Part of a small language model's weights: RMSNorm before each block.
MLP neurons of a small language model. Each row is named by its layer, matrix (gate and up: input weights) and neuron, and shows model dimensions 48-175. Each number is 50 + 10 x the weight over its row's rms, rounded and kept within 0 to 99. A neuron's up and down rows have the sign that makes its largest values positive.
After each neuron's rows, "fires after" lists the tokens most often just before its 100 highest values on Wikipedia text that the model never trained on; "fires in" lists the words (lower case) most often at its 100 highest values on Wikipedia text that the model never trained on. A number after a token or word is its count.

L2.gate51:51 37 29 51 40 51 70 48 58 47 61 55 62 47 40 42 56 46 42 49 50 52 47 62 61 31 58 44 42 56 59 47 36 54 42 49 61 60 67 30 66 52 55 49 40 35 50 51 35 59 45 46 51 66 59 50 35 48 51 72 33 53 34 68 61 55 46 41 37 74 44 44 56 58 58 49 49 63 53 58 54 57 48 56 58 51 47 51 32 57 68 56 37 57 43 40 40 73 51 51 66 46 55 49 45 43 34 55 51 50 53 38 57 62 69 45 55 65 45 47 69 43 57 70 61 35 55 43
L2.up51:51 58 56 56 60 52 61 49 41 52 55 45 58 61 44 48 51 50 55 52 52 33 48 52 54 41 50 52 31 51 70 61 65 32 57 52 61 57 19 51 53 55 58 50 34 27 66 61 60 55 37 42 41 62 44 53 38 58 46 18 41 47 59 50 67 69 43 44 60 52 64 57 48 38 25 58 51 46 46 47 67 53 57 58 47 50 49 60 39 52 47 59 49 44 37 45 57 51 61 37 50 68 33 58 41 49 45 43 39 56 40 39 62 58 50 48 66 59 43 57 47 59 55 73 40 44 65 48
fires after: " s" 61, " S" 7, " " 5, " t" 5, "i" 4
fires in: "second" 36, "security" 7, "secretary" 6, "secondary" 4, "technical" 4

L6.gate391:42 56 47 53 46 48 44 69 60 52 60 55 37 47 43 36 29 54 61 54 49 38 49 34 39 58 35 39 47 56 52 35 46 46 57 47 55 34 56 71 66 59 51 35 59 49 45 57 46 41 60 39 51 68 40 36 47 39 59 40 55 37 39 60 39 52 41 48 63 48 54 52 56 46 51 38 43 51 38 59 39 41 47 37 56 53 45 47 40 50 53 47 57 41 46 48 41 25 43 47 36 47 50 55 43 34 57 27 44 43 62 62 42 68 53 35 51 54 48 42 50 66 50 56 36 41 64 36
L6.up391:40 35 55 61 39 55 46 44 37 39 33 64 67 48 42 55 68 53 57 59 49 62 43 47 36 53 44 54 47 43 46 60 36 41 46 42 52 35 29 54 41 74 48 33 58 39 53 60 36 48 35 56 35 51 53 48 39 42 48 54 49 57 50 51 56 35 49 58 59 53 53 21 54 56 42 44 47 50 48 43 58 56 36 56 46 67 57 50 45 56 38 58 49 51 31 40 43 50 52 43 37 70 47 45 42 63 61 38 51 51 64 85 44 47 32 50 56 74 38 31 45 58 44 56 52 49 65 41
fires after: " th" 33, "r" 9, " d" 8, "ir" 5, " st" 4
fires in: "this" 34, "3rd" 6, "third" 5, "that" 5

L5.gate411:52 66 53 35 61 41 52 57 56 71 51 63 53 49 46 46 58 44 42 41 37 30 58 54 41 41 42 46 54 54 40 42 40 38 62 52 46 41 65 54 20 36 59 58 63 57 54 48 54 51 57 57 54 63 23 51 56 59 46 53 61 60 48 65 40 42 59 63 59 53 33 49 52 69 34 44 37 78 33 51 54 37 40 72 63 44 50 69 55 43 56 47 39 55 35 51 66 48 43 45 43 63 46 51 56 53 47 52 48 45 52 61 38 40 57 54 43 52 64 49 38 44 50 41 49 45 63 55
L5.up411:50 63 65 40 44 52 49 35 58 56 60 44 63 56 49 58 61 45 38 30 59 41 51 55 54 40 54 42 54 53 50 53 41 44 50 56 53 37 61 57 52 44 38 59 42 52 75 50 24 59 65 69 57 42 62 61 55 47 54 45 52 33 61 37 47 26 58 51 52 43 33 59 38 34 68 56 25 48 45 31 66 51 50 58 58 45 49 40 46 40 75 54 45 39 62 62 53 75 42 62 53 54 58 58 49 74 51 44 64 63 63 21 50 51 41 49 49 48 54 49 59 58 65 51 39 55 54 49
fires after: " d" 35, "r" 25, " wh" 8, " D" 7, "ow" 5
fires in: "during" 45, "through" 22, "while" 8, "following" 5

L6.gate104:44 61 43 50 54 50 46 60 53 47 45 47 49 54 42 35 51 52 51 40 62 27 54 57 59 60 46 51 54 77 49 61 52 33 51 34 33 47 49 46 40 41 57 53 77 63 61 55 39 27 40 54 60 62 38 33 59 53 61 63 64 39 35 48 33 44 50 35 60 51 45 43 41 48 34 63 56 53 41 44 58 45 52 62 38 55 74 49 53 53 47 54 35 48 46 54 61 28 48 53 58 43 48 52 53 66 51 51 32 42 29 53 38 59 36 55 62 38 59 57 60 58 58 43 66 66 60 61
L6.up104:49 51 59 58 53 61 36 39 33 50 31 42 43 34 57 50 42 45 48 39 50 43 49 46 33 73 50 61 51 64 43 71 60 35 59 49 49 40 36 55 46 49 45 37 68 56 70 49 58 50 38 47 53 60 53 43 45 31 37 51 57 56 53 64 35 43 45 32 57 46 36 47 45 42 50 31 39 44 38 54 41 35 49 53 62 52 56 60 45 55 63 46 41 45 52 58 53 43 46 38 71 52 43 38 51 65 45 55 44 51 52 66 52 65 49 49 72 75 68 57 42 42 56 56 62 58 68 38
fires after: " c" 28, " w" 14, " h" 9, " m" 8, " sh" 6, "p" 6
fires in: "has" 18, "can" 15, "could" 13, "had" 11, "have" 9, "would" 7

L5.gate67:57 54 42 61 51 50 45 62 51 58 61 52 56 58 46 44 57 59 59 44 51 55 34 58 33 53 35 64 66 54 44 51 62 57 48 43 45 48 55 69 38 43 64 59 51 40 30 56 46 37 50 57 26 52 47 47 38 51 42 70 61 63 56 50 57 28 45 44 44 36 48 47 44 44 54 38 41 55 57 47 44 52 55 48 69 57 70 40 54 53 34 58 51 42 57 61 37 53 47 59 65 56 52 61 53 59 61 49 50 39 45 60 32 58 32 41 60 43 45 50 36 36 41 49 49 62 53 72
L5.up67:57 64 51 58 42 25 56 50 46 63 39 41 67 56 46 48 44 50 58 39 55 59 61 66 43 31 24 50 51 59 45 69 64 61 52 55 50 61 46 37 40 51 53 52 41 50 46 43 46 46 60 39 39 52 57 50 59 33 54 43 65 61 48 62 43 46 52 38 66 66 55 54 43 27 48 45 45 27 66 46 62 49 22 40 51 46 67 59 56 46 56 46 48 40 59 51 45 59 44 46 50 39 49 55 49 35 46 31 49 62 54 50 51 60 77 37 42 48 57 36 37 52 53 48 53 63 54 74
fires after: "f" 20, "u" 15, "ov" 9, "pr" 9, "in" 8
fires in: "before" 20, "january" 9, "november" 9, "april" 9, "since" 8, "august" 7

L5.gate43:47 51 43 66 65 43 43 46 34 60 56 45 49 57 43 53 52 34 46 44 40 67 61 39 56 61 45 50 46 33 37 43 31 32 54 51 45 70 53 69 46 63 60 61 51 35 52 57 41 47 55 60 49 55 26 68 47 34 31 42 42 46 29 62 48 44 53 58 48 42 51 43 44 49 44 55 63 62 47 55 35 36 65 49 56 48 45 42 74 48 50 43 42 52 53 32 56 63 58 37 53 60 39 59 41 55 55 36 33 48 47 38 33 66 54 43 53 64 50 36 50 50 56 62 31 58 37 56
L5.up43:67 63 50 66 46 54 45 44 38 54 33 36 53 45 39 63 53 44 53 45 50 56 53 44 41 50 48 51 32 48 43 53 47 67 59 28 46 48 44 56 42 53 35 50 46 50 39 51 47 43 29 54 56 62 54 64 34 66 71 55 51 37 41 69 53 48 51 31 61 39 50 58 57 39 60 41 48 48 47 41 33 45 50 36 47 52 40 47 45 54 46 59 56 48 55 33 48 56 56 42 46 53 50 55 47 55 61 38 51 64 72 52 63 53 52 34 53 60 46 54 46 67 60 62 57 34 40 52
fires after: "ir" 18, "1" 16, "r" 12, "our" 8
fires in: "third" 18, "1st" 13, "3rd" 9, "fourth" 8, "2nd" 4, "16th" 4

L5.gate417:62 80 56 51 51 57 60 44 54 55 38 51 54 38 50 43 52 62 50 26 34 50 45 64 60 48 44 35 58 58 47 44 54 63 42 50 47 66 58 46 55 54 59 52 58 45 37 39 39 65 55 54 33 51 48 41 37 65 57 44 59 40 29 73 63 49 54 57 37 55 62 45 65 60 51 44 43 58 46 74 37 52 33 57 40 36 61 47 44 54 49 47 51 57 63 59 54 63 43 60 48 37 54 45 42 40 56 41 42 52 50 45 46 50 42 56 52 71 70 47 73 41 52 58 54 53 70 23
L5.up417:48 46 57 39 52 46 57 46 52 55 35 57 50 24 43 59 52 42 42 51 54 44 55 51 66 44 45 51 67 33 42 56 34 57 29 37 55 60 66 45 58 50 54 40 53 45 52 54 61 52 52 40 45 61 45 59 39 66 58 64 58 42 52 67 52 46 61 51 40 49 63 52 54 66 52 46 42 51 60 62 49 34 49 58 43 38 37 50 51 54 57 62 56 46 56 49 38 43 61 54 25 38 45 55 68 30 51 44 45 28 48 66 61 45 55 61 54 67 53 35 63 45 53 66 65 53 40 51
fires after: "he" 43, " w" 17, " wh" 9, " in" 8
fires in: "where" 41, "which" 17, "when" 17, "if" 6, "what" 4, "whose" 4

L5.gate295:36 50 46 47 39 70 53 49 70 41 55 67 47 54 70 59 44 42 42 66 54 39 46 64 49 40 65 42 46 47 53 59 65 38 45 60 30 36 40 42 54 39 56 41 39 61 52 40 32 39 61 55 45 44 45 51 63 43 67 42 46 46 57 66 50 40 43 48 56 50 36 43 65 62 53 45 81 60 49 45 59 41 56 51 38 46 51 52 40 47 47 46 60 53 49 55 44 67 65 48 64 39 53 43 37 67 40 51 42 54 53 52 32 63 47 54 29 39 44 35 46 36 39 37 53 50 53 34
L5.up295:51 53 40 48 57 45 57 59 38 47 51 68 44 53 32 57 37 44 36 76 43 47 50 58 41 45 56 58 51 47 33 51 59 56 44 47 53 33 70 60 48 48 38 43 63 60 55 51 75 54 67 49 38 45 31 41 38 39 39 75 47 38 52 71 48 45 44 63 20 46 56 58 17 47 57 59 54 48 54 54 60 51 51 59 30 50 51 40 59 66 61 43 32 51 53 56 36 57 57 46 45 63 36 37 62 53 60 48 55 41 52 43 53 49 53 55 53 43 53 62 47 45 51 41 57 44 72 27
fires after: "en" 41, "g" 16, "it" 10, "at" 9, "ug" 5, "re" 4
fires in: "general" 25, "guitar" 8, "regular" 6, "genera" 5, "featured" 5, "green" 4

L5.gate412:50 31 31 49 55 45 62 50 35 63 52 29 54 46 58 50 42 56 52 46 61 56 44 39 64 47 65 48 33 43 64 53 61 54 44 50 65 43 70 50 35 59 45 41 52 61 68 63 35 47 43 54 67 51 44 49 57 57 36 64 52 37 73 52 43 49 44 58 54 46 50 67 54 40 60 49 68 43 67 58 51 62 48 58 39 60 45 54 58 51 41 48 69 36 38 62 50 46 38 55 52 51 48 44 40 48 45 50 61 47 36 63 41 59 58 54 40 49 65 44 68 30 62 68 38 42 46 37
L5.up412:38 70 38 61 45 47 67 46 57 50 46 48 49 53 57 36 45 49 36 47 67 55 27 36 52 34 38 52 51 44 50 32 45 46 52 47 60 46 49 59 52 29 30 42 59 52 52 60 50 57 49 39 49 39 36 56 59 59 54 34 55 54 53 24 44 53 70 48 61 51 47 48 72 62 62 38 52 58 53 30 46 33 56 52 63 46 69 44 47 44 37 39 53 35 66 37 40 41 44 52 52 52 50 48 48 41 53 67 36 56 47 53 57 68 57 38 25 48 66 55 40 42 56 60 47 51 45 59
fires after: " re" 48, "ce" 17, "cc" 11, " Re" 8, "re" 6, "v" 4
fires in: "received" 15, "region" 10, "according" 10, "registration" 6, "regular" 5, "regiment" 5

L6.gate183:67 39 28 40 43 60 39 39 64 44 42 70 51 56 59 43 71 35 53 48 36 39 45 59 67 47 44 47 42 67 51 65 33 49 56 39 70 60 61 56 46 57 54 52 42 35 36 57 28 58 57 52 59 40 49 61 56 50 43 49 40 51 55 38 39 46 51 52 40 49 40 54 68 40 66 57 43 47 44 34 51 55 53 50 44 48 28 49 34 50 60 46 50 41 44 64 53 72 54 53 49 40 34 62 50 51 54 65 58 63 64 35 48 39 60 41 59 56 46 51 51 59 62 70 57 52 46 48
L6.up183:50 57 60 50 32 50 38 37 77 47 53 44 68 41 55 36 39 52 55 38 40 26 50 57 32 57 71 64 51 66 53 56 55 50 50 26 47 43 49 50 64 51 64 58 60 53 61 49 52 30 57 58 66 44 36 41 42 45 62 48 48 53 56 48 49 36 49 62 42 40 41 51 39 40 27 39 35 52 42 60 35 54 49 53 59 63 65 39 55 57 34 52 42 65 27 42 42 58 51 40 41 52 62 48 38 46 37 44 41 67 54 41 48 64 46 56 48 60 49 61 42 62 44 59 58 43 63 70
fires after: " are" 17, "ur" 10, "e" 9, "r" 8, "id" 8
fires in: "area" 21, "church" 10, "bridge" 8, "beach" 7, "sea" 5, "league" 4

L5.gate95:56 60 29 52 54 54 51 49 45 69 34 59 47 55 66 63 47 36 50 44 38 46 38 37 40 46 37 29 44 54 61 47 52 41 48 27 40 54 45 47 29 37 62 46 48 67 39 39 41 41 35 44 45 55 50 61 44 40 50 62 34 49 55 35 48 57 55 50 50 44 67 49 51 61 46 51 36 66 55 34 50 54 38 54 46 44 50 52 35 51 49 51 39 61 55 51 61 48 45 55 57 46 54 61 35 68 46 47 38 37 66 74 43 43 51 51 53 35 37 45 63 57 56 46 56 58 50 55
L5.up95:67 51 47 44 58 58 56 65 47 49 61 28 47 58 29 46 51 47 53 59 66 45 47 54 68 57 51 49 59 65 59 35 66 66 40 60 36 32 49 60 62 34 52 50 40 36 54 41 59 50 55 56 62 43 61 53 42 39 58 61 42 39 44 60 39 45 63 41 55 54 33 62 52 46 52 54 33 45 54 53 47 50 63 73 47 49 61 39 60 40 70 63 47 40 42 41 62 41 53 39 57 69 64 52 27 52 47 57 48 60 50 58 48 53 70 39 31 59 44 53 35 50 57 36 57 51 75 53
fires after: " d" 36, "t" 20, "end" 7, " D" 7
fires in: "during" 47, "of" 20, "until" 20, "following" 4, "education" 4

L6.gate156:54 51 39 47 51 55 57 67 54 59 40 33 32 49 57 40 49 33 60 46 51 51 47 41 49 63 47 42 52 42 42 48 52 57 57 47 44 57 40 64 62 29 50 58 64 54 44 61 70 70 51 50 69 67 39 32 51 59 47 63 46 50 34 70 57 52 44 51 56 52 53 52 51 60 60 46 51 51 65 33 35 72 61 58 58 54 56 53 47 35 47 55 48 59 60 48 61 64 64 51 49 58 49 38 51 44 63 50 55 54 59 45 44 63 46 49 52 62 52 42 62 53 62 54 53 65 48 53
L6.up156:26 50 36 42 23 50 60 41 62 42 47 34 42 58 44 48 54 34 49 61 65 54 55 43 35 40 46 64 65 60 50 29 44 39 73 62 55 48 55 40 34 51 61 64 55 44 63 47 60 58 37 50 50 67 51 57 48 36 64 44 45 44 46 62 53 46 57 27 51 62 54 49 53 62 46 64 32 34 52 53 45 46 59 55 65 60 40 40 51 54 59 55 57 47 50 40 40 57 41 42 57 48 52 53 61 35 42 54 48 33 47 63 38 50 36 43 64 52 59 38 58 31 37 53 28 40 46 62
fires after: "ot" 25, " c" 15, " wh" 11, "," 10, "us" 6
fires in: "football" 20, "which" 15, "because" 6, "what" 5, "whose" 4, "footballer" 4

L2.gate191:42 44 55 42 29 61 47 63 56 54 46 47 45 61 54 57 55 22 41 58 48 26 54 51 48 57 47 30 40 44 43 31 50 51 51 33 47 40 61 51 48 62 43 55 51 42 62 62 49 57 59 40 66 48 52 42 47 41 49 53 43 52 37 49 36 56 48 48 43 59 52 46 32 52 66 53 62 46 52 61 58 60 51 63 53 34 63 71 67 44 66 47 65 47 47 39 60 56 32 46 35 38 63 67 56 44 54 50 49 49 47 47 39 39 29 36 44 59 25 33 62 44 37 60 53 47 52 54
L2.up191:46 36 42 31 52 54 54 45 69 34 49 61 59 57 49 49 50 65 25 59 43 60 48 36 60 50 53 43 44 55 44 50 45 59 59 52 50 36 51 50 49 51 47 50 44 25 62 54 48 50 47 37 53 47 51 41 55 53 59 50 48 62 56 45 40 56 66 45 41 74 37 64 54 46 45 51 53 51 57 41 50 38 43 56 57 44 81 53 60 59 58 56 58 46 50 61 51 51 62 53 38 37 59 61 28 51 49 41 44 33 48 54 52 49 35 44 62 51 53 50 35 39 50 50 46 52 53 48
fires after: "us" 31, " pro" 24, "ro" 15, " " 7, " c" 6, " m" 4
fires in: "music" 29, "production" 11, "producer" 7, "produced" 7, "culture" 6, "ultimately" 5

L5.gate395:60 61 33 50 45 57 45 36 44 56 64 47 65 75 64 37 33 40 47 61 49 48 65 74 56 37 55 40 45 49 40 52 57 46 49 51 51 57 66 49 60 36 61 47 52 46 48 85 61 51 44 49 41 50 56 50 51 57 51 44 50 39 41 48 41 41 39 47 54 59 48 49 48 52 59 44 56 63 55 34 52 45 66 45 49 64 67 56 58 55 40 58 45 68 56 42 52 49 44 50 43 43 57 39 54 50 40 38 57 49 52 23 53 39 73 48 57 52 38 39 62 51 65 51 38 48 48 55
L5.up395:49 50 36 56 51 37 39 52 75 51 39 49 60 65 54 52 68 60 51 36 36 57 51 60 57 46 61 49 62 33 30 45 54 36 41 55 41 57 38 44 62 51 49 51 38 46 46 48 36 51 72 68 45 38 37 42 59 28 40 52 50 46 49 49 40 56 46 44 43 53 48 51 43 57 43 45 50 51 50 60 46 52 43 66 38 54 46 36 38 46 32 52 52 48 50 36 48 52 45 61 62 66 49 47 45 45 72 60 42 67 45 45 70 43 62 59 31 45 60 51 51 42 49 47 52 48 46 47
fires after: "." 37, ".\n\n" 31, "==\n" 10, "ed" 7, "\n\n" 5
fires in: "in" 87

L6.gate284:48 45 49 43 53 57 61 70 52 45 52 43 65 42 45 53 53 52 57 65 29 62 48 53 58 44 50 37 54 50 61 43 53 52 61 41 36 62 61 58 55 61 55 41 50 61 64 52 65 55 58 40 70 37 40 31 64 33 42 44 66 46 41 47 47 55 43 46 38 45 66 56 45 45 53 46 78 47 49 62 55 56 44 66 46 71 38 64 48 57 40 38 64 58 55 62 46 51 51 44 71 39 41 44 39 67 48 53 62 35 23 41 58 47 39 53 52 49 45 50 47 48 36 39 44 41 38 46
L6.up284:49 54 48 31 39 59 63 54 50 45 42 56 58 47 51 48 54 42 57 61 50 58 41 43 49 44 52 47 45 54 58 46 59 48 63 36 43 41 77 45 36 49 57 37 50 47 58 39 46 53 49 58 41 30 47 46 56 43 36 72 61 40 35 60 34 52 42 48 61 69 42 49 40 59 60 59 57 41 37 45 66 45 36 50 37 56 75 39 70 57 51 47 40 52 63 47 76 51 59 58 52 62 44 54 44 62 42 50 35 42 41 49 39 53 57 54 48 49 29 51 44 36 56 53 50 45 52 59
fires after: " n" 31, " N" 7, " l" 7, "en" 7, "l" 6
fires in: "number" 29, "long" 5, "genus" 5, "numerous" 4, "monument" 4, "established" 4

L2.gate297:68 45 57 46 52 65 53 37 44 42 65 58 55 47 52 39 54 61 49 46 57 53 58 50 39 43 43 52 50 50 41 40 46 46 59 59 56 65 47 61 63 42 62 38 38 58 50 44 39 39 51 32 51 39 47 43 60 38 32 40 57 42 35 63 39 60 37 43 57 61 43 66 34 41 35 56 43 55 38 67 46 59 46 58 43 63 74 45 62 61 29 49 48 58 41 40 57 43 67 54 44 33 58 52 52 52 32 58 49 47 42 45 39 46 62 65 50 58 69 33 53 40 55 56 44 52 42 65
L2.up297:50 49 56 57 61 49 38 51 58 56 65 51 53 65 44 53 45 59 45 68 44 42 55 54 44 39 56 55 51 65 62 57 58 51 48 37 55 60 36 45 68 45 61 31 33 60 56 56 42 46 39 37 54 42 49 40 39 38 41 44 46 56 44 57 32 58 48 47 46 34 48 41 42 36 44 40 41 55 46 41 34 52 55 66 46 60 82 46 66 43 34 39 43 67 38 48 54 51 68 70 60 50 55 37 59 53 60 53 39 43 53 68 62 46 53 58 54 63 59 29 48 40 43 47 48 52 47 63
fires after: "." 67, " D" 7, "\n\n" 5, "==\n" 4, " " 4
fires in: "in" 66, "during" 9, "30" 6

L2.gate435:62 51 50 44 52 43 42 61 48 64 61 45 42 32 29 37 46 42 65 47 48 41 37 67 51 64 47 55 70 51 46 36 47 45 46 44 71 47 36 48 64 57 63 38 57 57 54 51 64 27 46 64 65 56 38 56 52 42 38 53 40 49 38 46 46 52 51 37 54 54 57 38 43 64 58 49 61 56 47 46 51 48 53 57 46 42 41 55 46 50 29 52 44 52 60 33 44 51 44 59 49 45 71 34 49 52 47 59 51 32 41 51 39 53 49 43 59 29 62 37 62 50 74 41 55 42 46 45
L2.up435:67 49 64 48 62 34 47 55 41 44 51 54 56 31 60 54 35 36 48 59 34 50 56 50 49 45 52 59 69 75 59 51 55 31 52 37 50 35 46 38 58 46 57 52 32 50 55 59 59 31 54 32 66 51 47 63 32 53 43 58 42 29 29 47 40 60 56 43 52 62 43 50 31 41 42 53 63 41 53 47 37 52 50 46 60 66 45 53 37 18 33 47 53 51 45 32 50 65 56 55 54 49 55 52 61 67 62 67 49 56 42 38 44 56 67 39 58 45 63 39 48 31 64 49 51 55 37 54
fires after: "ol" 29, "e" 17, "th" 17, "al" 6, " re" 6, " M" 4
fires in: "college" 25, "released" 8, "athletics" 8, "athletic" 6, "telephone" 5, "valley" 5

L6.gate311:51 40 50 60 54 52 41 50 60 38 48 73 51 47 57 52 52 51 43 57 60 49 41 41 39 43 45 53 44 47 26 54 51 44 48 51 32 50 45 49 56 64 63 48 58 54 44 67 50 40 41 46 43 37 71 54 38 55 48 59 40 41 55 71 48 65 31 57 38 56 54 59 43 58 51 48 46 42 36 55 41 61 59 62 69 41 44 28 48 43 42 50 42 65 68 38 47 57 59 57 37 33 50 44 42 59 40 37 50 57 68 59 37 61 47 61 55 48 60 59 68 56 59 68 46 50 43 48
L6.up311:49 55 50 38 42 40 35 73 46 53 38 43 26 40 42 47 62 49 45 49 51 58 44 52 38 51 46 50 62 38 33 61 45 53 51 57 54 49 42 41 56 75 44 35 61 65 62 47 66 42 53 51 64 53 39 47 45 30 40 44 55 46 48 56 51 64 34 46 42 53 35 40 49 36 46 54 47 54 66 61 43 28 46 66 50 34 75 52 71 38 54 51 59 47 47 63 70 64 35 63 43 50 51 47 55 39 55 38 41 63 61 51 44 53 36 49 69 41 54 55 47 47 69 47 53 55 70 54
fires after: "ec" 20, "ru" 14, "ov" 14, "o" 11, "ug" 11, "u" 10
fires in: "december" 20, "november" 13, "october" 11, "august" 11, "february" 11, "january" 10

L6.gate398:39 34 69 43 41 63 52 52 45 54 54 52 68 63 59 41 45 47 52 51 64 52 35 52 54 55 52 48 61 37 49 37 55 38 57 35 61 68 63 41 49 46 49 47 45 44 46 40 55 39 44 27 43 50 45 49 47 38 52 28 62 58 49 53 55 39 33 50 58 53 49 49 46 44 51 38 48 32 38 65 50 49 58 57 57 42 44 41 47 67 42 58 50 55 47 42 50 42 62 58 45 32 42 52 38 40 63 37 47 40 41 35 33 74 45 48 61 51 61 49 44 37 51 48 34 62 62 43
L6.up398:46 55 60 32 50 65 64 38 50 34 30 32 56 50 50 33 47 52 55 47 55 68 61 54 47 47 42 42 63 45 38 51 30 48 58 41 52 54 58 61 57 52 41 42 49 67 52 56 52 57 30 47 61 49 53 38 58 38 62 45 57 43 55 58 46 45 74 46 52 61 57 38 68 41 37 52 44 62 46 51 32 61 60 49 54 64 51 50 48 57 37 56 52 69 37 51 59 33 35 61 52 73 42 31 44 55 56 50 66 35 62 37 47 24 51 45 49 61 66 30 42 43 47 45 57 54 62 53
fires after: " th" 45, " Th" 25, "h" 7, " of" 4, "t" 4
fires in: "this" 69, "that" 19, "amtrak" 4

L6.gate406:61 50 54 52 55 49 51 45 58 48 63 61 51 44 55 52 53 60 55 55 63 54 44 38 55 48 23 45 45 60 63 43 29 42 43 50 55 52 43 58 51 33 49 65 45 74 46 58 35 44 68 47 61 35 55 35 55 46 52 53 64 51 44 55 43 54 50 61 48 50 41 42 53 62 40 63 48 61 55 43 39 45 61 46 69 38 51 36 45 39 49 41 44 48 46 55 59 53 61 45 32 49 45 52 55 54 56 48 59 59 60 64 62 68 26 45 42 49 63 50 41 37 72 60 53 62 47 66
L6.up406:55 49 50 54 64 58 38 53 56 54 37 55 38 49 51 55 64 47 49 58 82 43 51 51 56 48 41 54 48 51 37 44 50 59 43 43 64 44 53 63 30 31 42 40 48 69 52 49 39 36 43 37 41 42 57 43 59 37 44 41 81 46 37 60 43 49 34 57 60 42 53 45 53 41 59 69 35 64 43 67 59 35 55 45 52 44 50 56 33 68 43 52 58 31 55 54 59 69 52 38 46 48 42 62 31 44 57 47 60 41 50 54 57 59 35 63 46 43 50 53 45 50 68 54 60 54 60 55
fires after: " c" 39, " w" 27, "id" 11, " sh" 6
fires in: "can" 22, "would" 17, "could" 13, "not" 12, "will" 9

L2.gate114:47 60 61 50 42 48 35 23 46 58 60 41 37 66 62 53 55 42 40 52 46 38 55 62 51 57 33 56 63 59 41 59 60 47 65 42 42 58 58 64 69 63 42 61 39 53 41 41 22 48 53 49 62 42 43 52 40 36 51 40 46 67 39 52 51 43 30 49 50 41 45 66 60 60 40 41 56 55 56 46 51 63 58 62 58 56 51 55 50 44 33 38 39 50 50 40 63 48 38 56 38 59 59 42 52 31 43 54 56 57 65 60 36 53 59 63 58 39 35 51 58 53 50 49 52 48 63 36
L2.up114:33 46 58 56 51 55 50 44 57 70 62 39 42 63 68 35 42 50 49 65 38 45 28 42 44 49 46 37 70 46 61 36 41 33 64 63 42 47 46 39 53 40 49 43 37 33 51 48 50 53 59 53 48 46 60 46 27 46 44 46 47 60 53 52 44 54 63 60 36 45 60 56 59 53 59 39 50 45 39 59 45 42 40 66 36 35 71 56 65 56 63 52 48 44 45 38 57 37 44 68 59 39 65 53 40 47 63 51 43 61 51 48 60 55 60 50 66 55 57 47 58 33 41 47 43 55 56 52
fires after: " o" 19, " A" 19, " one" 12, "or" 9, "ed" 8, "A" 6
fires in: "of" 29, "at" 28, "over" 14, "by" 4, "in" 4, "athens" 4

L2.gate400:40 52 51 64 55 55 52 63 34 33 36 48 52 47 54 53 34 64 48 59 35 56 53 49 64 37 78 67 52 49 45 34 45 45 52 52 55 34 43 55 33 46 51 38 58 41 44 61 54 56 53 56 40 62 53 54 59 49 41 47 19 48 52 45 43 47 42 56 39 69 47 48 41 69 68 41 64 49 55 52 44 69 59 40 64 50 41 55 49 41 44 59 62 58 51 57 53 46 48 41 58 51 58 54 40 63 64 49 47 59 56 41 48 47 69 43 54 57 51 31 69 61 42 37 58 40 54 36
L2.up400:48 50 33 33 46 45 62 48 42 45 53 37 53 47 49 45 47 65 52 60 30 51 57 69 53 38 59 68 43 45 41 41 39 57 31 61 70 44 52 68 45 40 39 31 54 43 57 52 62 54 39 66 47 45 55 50 57 61 31 59 31 71 47 56 50 46 44 49 54 67 48 51 41 48 63 47 66 46 57 40 51 58 63 48 60 49 52 42 51 43 38 51 64 51 36 49 52 55 46 54 47 69 43 48 46 40 53 52 69 52 63 36 52 53 55 40 61 41 28 45 58 60 62 60 62 44 46 48
fires after: " s" 53, " ch" 14, " S" 10, "i" 4, " Ch" 4
fires in: "second" 29, "chairman" 9, "secretary" 8, "security" 7, "chair" 6

L2.gate273:82 53 50 58 38 58 50 53 57 45 29 56 43 57 40 50 41 30 50 46 45 46 59 54 46 59 63 69 42 65 56 26 45 39 42 58 38 62 39 66 54 42 55 44 43 61 68 55 56 61 37 41 53 53 45 56 32 44 54 44 37 41 57 37 43 59 33 62 53 75 48 65 56 41 56 55 43 44 52 62 47 32 54 58 62 52 51 49 52 39 62 45 57 58 61 49 56 67 59 43 48 40 37 64 49 43 47 30 66 60 38 37 50 45 52 55 43 63 64 42 57 57 43 50 70 48 37 61
L2.up273:56 43 41 53 71 68 59 55 59 40 45 35 50 57 43 63 38 40 50 51 47 56 63 73 48 62 41 43 64 38 36 52 47 58 48 55 38 57 39 57 63 45 31 50 64 42 32 58 45 41 78 61 49 38 57 54 43 46 36 62 41 61 45 60 33 31 57 51 49 40 55 31 48 55 58 60 45 39 54 77 51 50 49 57 46 47 54 38 33 50 45 41 59 64 64 48 50 46 46 58 54 56 47 54 49 27 39 36 54 47 54 60 46 56 61 40 58 46 42 58 39 38 36 39 39 42 50 43
fires after: "u" 23, "ov" 18, "un" 16, "pr" 16, "ug" 15
fires in: "july" 23, "november" 17, "june" 16, "april" 16, "august" 11